config.yaml
n_layer: 8
n_kv_head: 2
norm_eps: 1e-05
qk_norm: false
attn_scale: 0.125
init_std_qkv: 0.0239
init_std_o: 0.00597
init_std_down: 0.00597
optimizer: "muon_variant"
lr_head: 0.00887
grad_clip: 0.5
warmup_steps: 200
schedule: "wsd"
decay_fraction: 0.616
MLP neurons of a small language model. Each row is named by its layer, matrix (up: input weights) and neuron, and shows model dimensions 0-159. Each number is 128 + 32 x the weight over its row's rms, rounded and kept within 0 to 255. Numbers have three digits each.
Before each neuron's rows, "fires on" lists the tokens most often at its 100 highest values on Wikipedia text that the model never trained on.

fires on: "of ", "18", "Univers", "tit", ", "
L4.up248:112123129110132165131084141099148119164175119134171144095095096105142140156100096198205153119132098196139071117121139128092120101160059149166106109085153086187117079082130056145120169193139161157181103127169105120145155138115092110130067130115109133204135148139141093151089098135099183178112142128190137141140140190104097098092120115165143106138183123116127088125070146150168121060142106173114061108084134085146114124089138142106108146111119130108156103168121138161175067153089108

fires on: "rig", "5", "up", "to", "ag", "po"
L4.up256:133167071184100087154148108137085157164128187117108132194114128117133126148172136160060087119133138133099090128176113114175131173119118113091111154119143158114184104181176071152118086159115093189121139097177104146104102114127093098119079123134155117125150094185117109051142117092106139092092113130128076147149106129106107104137101076133161147175167141099170165112115102121127113159135154075231120133195088178145110106092156143117140140083200162133156102116151164136133114105063071

fires on: "T", "S", "t", "E"
L4.up4:095145149092093146140121118125159166128136134175121118151130112123071142093151182083144123168139094066073152079121100225103172134068125136132140152152085160132130090112151097140051127182134142124158116098138125126114133111116167059095134175138124110131131088146102099180130180152098105164125129104126123143115151096194032191137139129113147140098106089161073154138080140084086128137154150121103206170129093108089139156079091147140174124128137104089106189148139144130163080157176182

fires on: "of ", "in", "as", "ver", "pl", "im"
L4.up11:116196108090103095115160173160110098164082113156145123108170133121137182108101170057096123141115158117146084163118189124085119103100086152118071186118193143131128125103204129221107152166141136122140107162142152143109195136194124146113128088175128147139112167059103072123103133156116103076106115182136131187174105114121132142112151105100140121107125132159094146104079124100087160141084127111144142136095088152115150159043166160104068114106088102129129067150125144172152135156158122

fires on: "mar", "sec", "fir", "p", "dis", "per"
L4.up257:147174087167161138104130104159179137176179092130139117168166084098156146134151092148077119125118117130099184117118114052103107159109127152072149181066121127141086169121094137129116109120084190180108150208145138114101142111134114096126141158107104113174074220144137162097085112156145118115141160115135042122109161153163106085081134138100105121106156117081132155130081086148106125187199094067149199076115079145169114119115097128151108132112090160153135125139149162140164101110156111

fires on: "rec", "di", "elec", "res", "ep", "Par"
L4.up178:057175129100146162150141122109182091066099134128118135039126161142163117102121078164085179082071140108192137122125098134109131156154113114109159123095120121157133147128159161075146169165101176177101064096103094095090145128122127148047122119125105094174098161147100170084170095154096149141112176110097131116137196123129128079194155096091132160146151147183100108140170130148127133149077171183098123088120106119087089099125185154153183131105137113186170116121129140095166104152112127

fires on: "ent", "er", "ear", "ber", "I", "for"
L4.up313:083103043128122108114141096137161119173132103093101207134113102119127150156064139107116133141145129158075144111181133145118137101130158127079114133144076134146129133207094104153176125164149074062129146168056137145132157162119196187150158151123168105096100093101111097215081122143123122129133159130153113154170097170116149148140141079119071099116110120203070151083114139167067156208171123115108113118096175093088130095120129110168153124121142140119120104105189113101144105122148095

fires on: "u", "y", "re", "ain", "in", "ip"
L4.up110:125146116114117152126140094171113115107082103078122160117201156136119165112130139082095149165108139171123152089102167124080136126113136091087086090075186117111144064076188143173050126152088158108161105180142131126130127176088196134125138094090117144118116155174156106140150181111151152160113111152119110146127152106121200101122122087161087138102184081105134116053126201108205146139116162151163160099125066150102162173116173117103102121167107086098098062130137162122119156124137157

fires on: "14", "oo", "au", "vi", "me", "po"
L4.up551:083139104055096097131155197117105151108157180199121157155110108198112128132166161112120137176075157098149096085100103143053118127112124112082135096154153177141102108142146086145157093119084141166116206121223149128184156101103114149126120127072087118117180078165174127128127131132091161114097103116129122176104144093120187106094106137122087197141124194110167117131084111118139104089175156134124117126060101157155124157104143147141155162123128161145077108123146102091147114132065126

fires on: "im", "\"", "dis", "ver", "is"
L4.up216:075149075102123123111089147153147119134147136111081151073192141146148061114098170158134097164141112100113100102129098212128119099161157118117097170128169153099127081099151151207113119127143203187140130090123139100174125096108127173094161124169103111177161111146130142043064152137095128169104136133147154101113152051121132128120113086124110074133156110156106158107168055096135058160169124129190139187177114141141133110118108176160105141121138150125101158125134115126135101212125114

fires on: "con", "pro", "t ", "t", "f", "tr"
L4.up376:136146033126130135182123122133124091143124128116122150087073153110136126115099096164112106212124098155224161160104121107137128149173125089123140055133091132108163106096126166147120091117142118142138167120161174115124102135107137165138153125160139150144137103117140118101146087115095091116152109055180139085133138127165074163063119110089104073108111118105071153098108142202165160167202157136182143128129119133146106106083163154091168096212130150159177092100077133171151112165082108

fires on: "s", "'", "tor ", "tiv", "tor"
L4.up342:156096138150187120104100108098175063112117134144072161121098171127161104133142093147160131125123128145109120140098128148166116017190236116149118074185179144170138141110115087147079175091097118159125095135147072147113131085135127140124175160128169177133127086130140143132109128117147168076194117094195110106152153141096095156105104110106109107096127128086115109105094128125143169090125143143112166134146096080119107121150156146190203154041178146116113106144127105118140129142074092

fires on: "el", ". ", "in", "D", "P"
L4.up365:132131138108093117127124102156153169120133119097145162093102103140144143182095159146164118109173087100138142115102146121136083168118141142071063168086118217133124123127113171105059151163103149126107102116117142042066148142113133155109146150142147142088068134154155093104124117061098147117159129144122163116158099197116165140118132134160139132169139171148128170210119094085154126089115101074117172180175044091082130093145099126119099151115130135118094154131159134100171115134225196

fires on: "est ", "ic", "Mus", "ic ", "ain", "iv"
L4.up259:138181125204090100097126184108073147126111099145129102079094147147132160106106038155088069081116112140168130121085141151101143101045071116152190122162060150109175188165185194125131116149116110136141115130164150107091123066117093132150197108151119142150166131117127094140153164113116078084131135146116214165151090154119124144130102127115107116111139164085170146124186119136161149167170114115164086097126155075144104138141100101150116134143140130152172157100085085174121126098102136

fires on: "h", "oot", "f", "our", "ch", "ol"
L4.up453:075123149164115122199106086133159102117138135138145074144174190112115115081117148148155116088174155131139118082128172162148081100141085110102108132150110089159150140103138122082137160132114097145091080049108115156111144160104100063184157161095139146110161131078118106188105133116125122069140144211122134121103105127132173160087135074160095114141154120182137087122093127162124161137061102081082140110140161128161092131108168126149110123184155209132102194133159184150097119185067117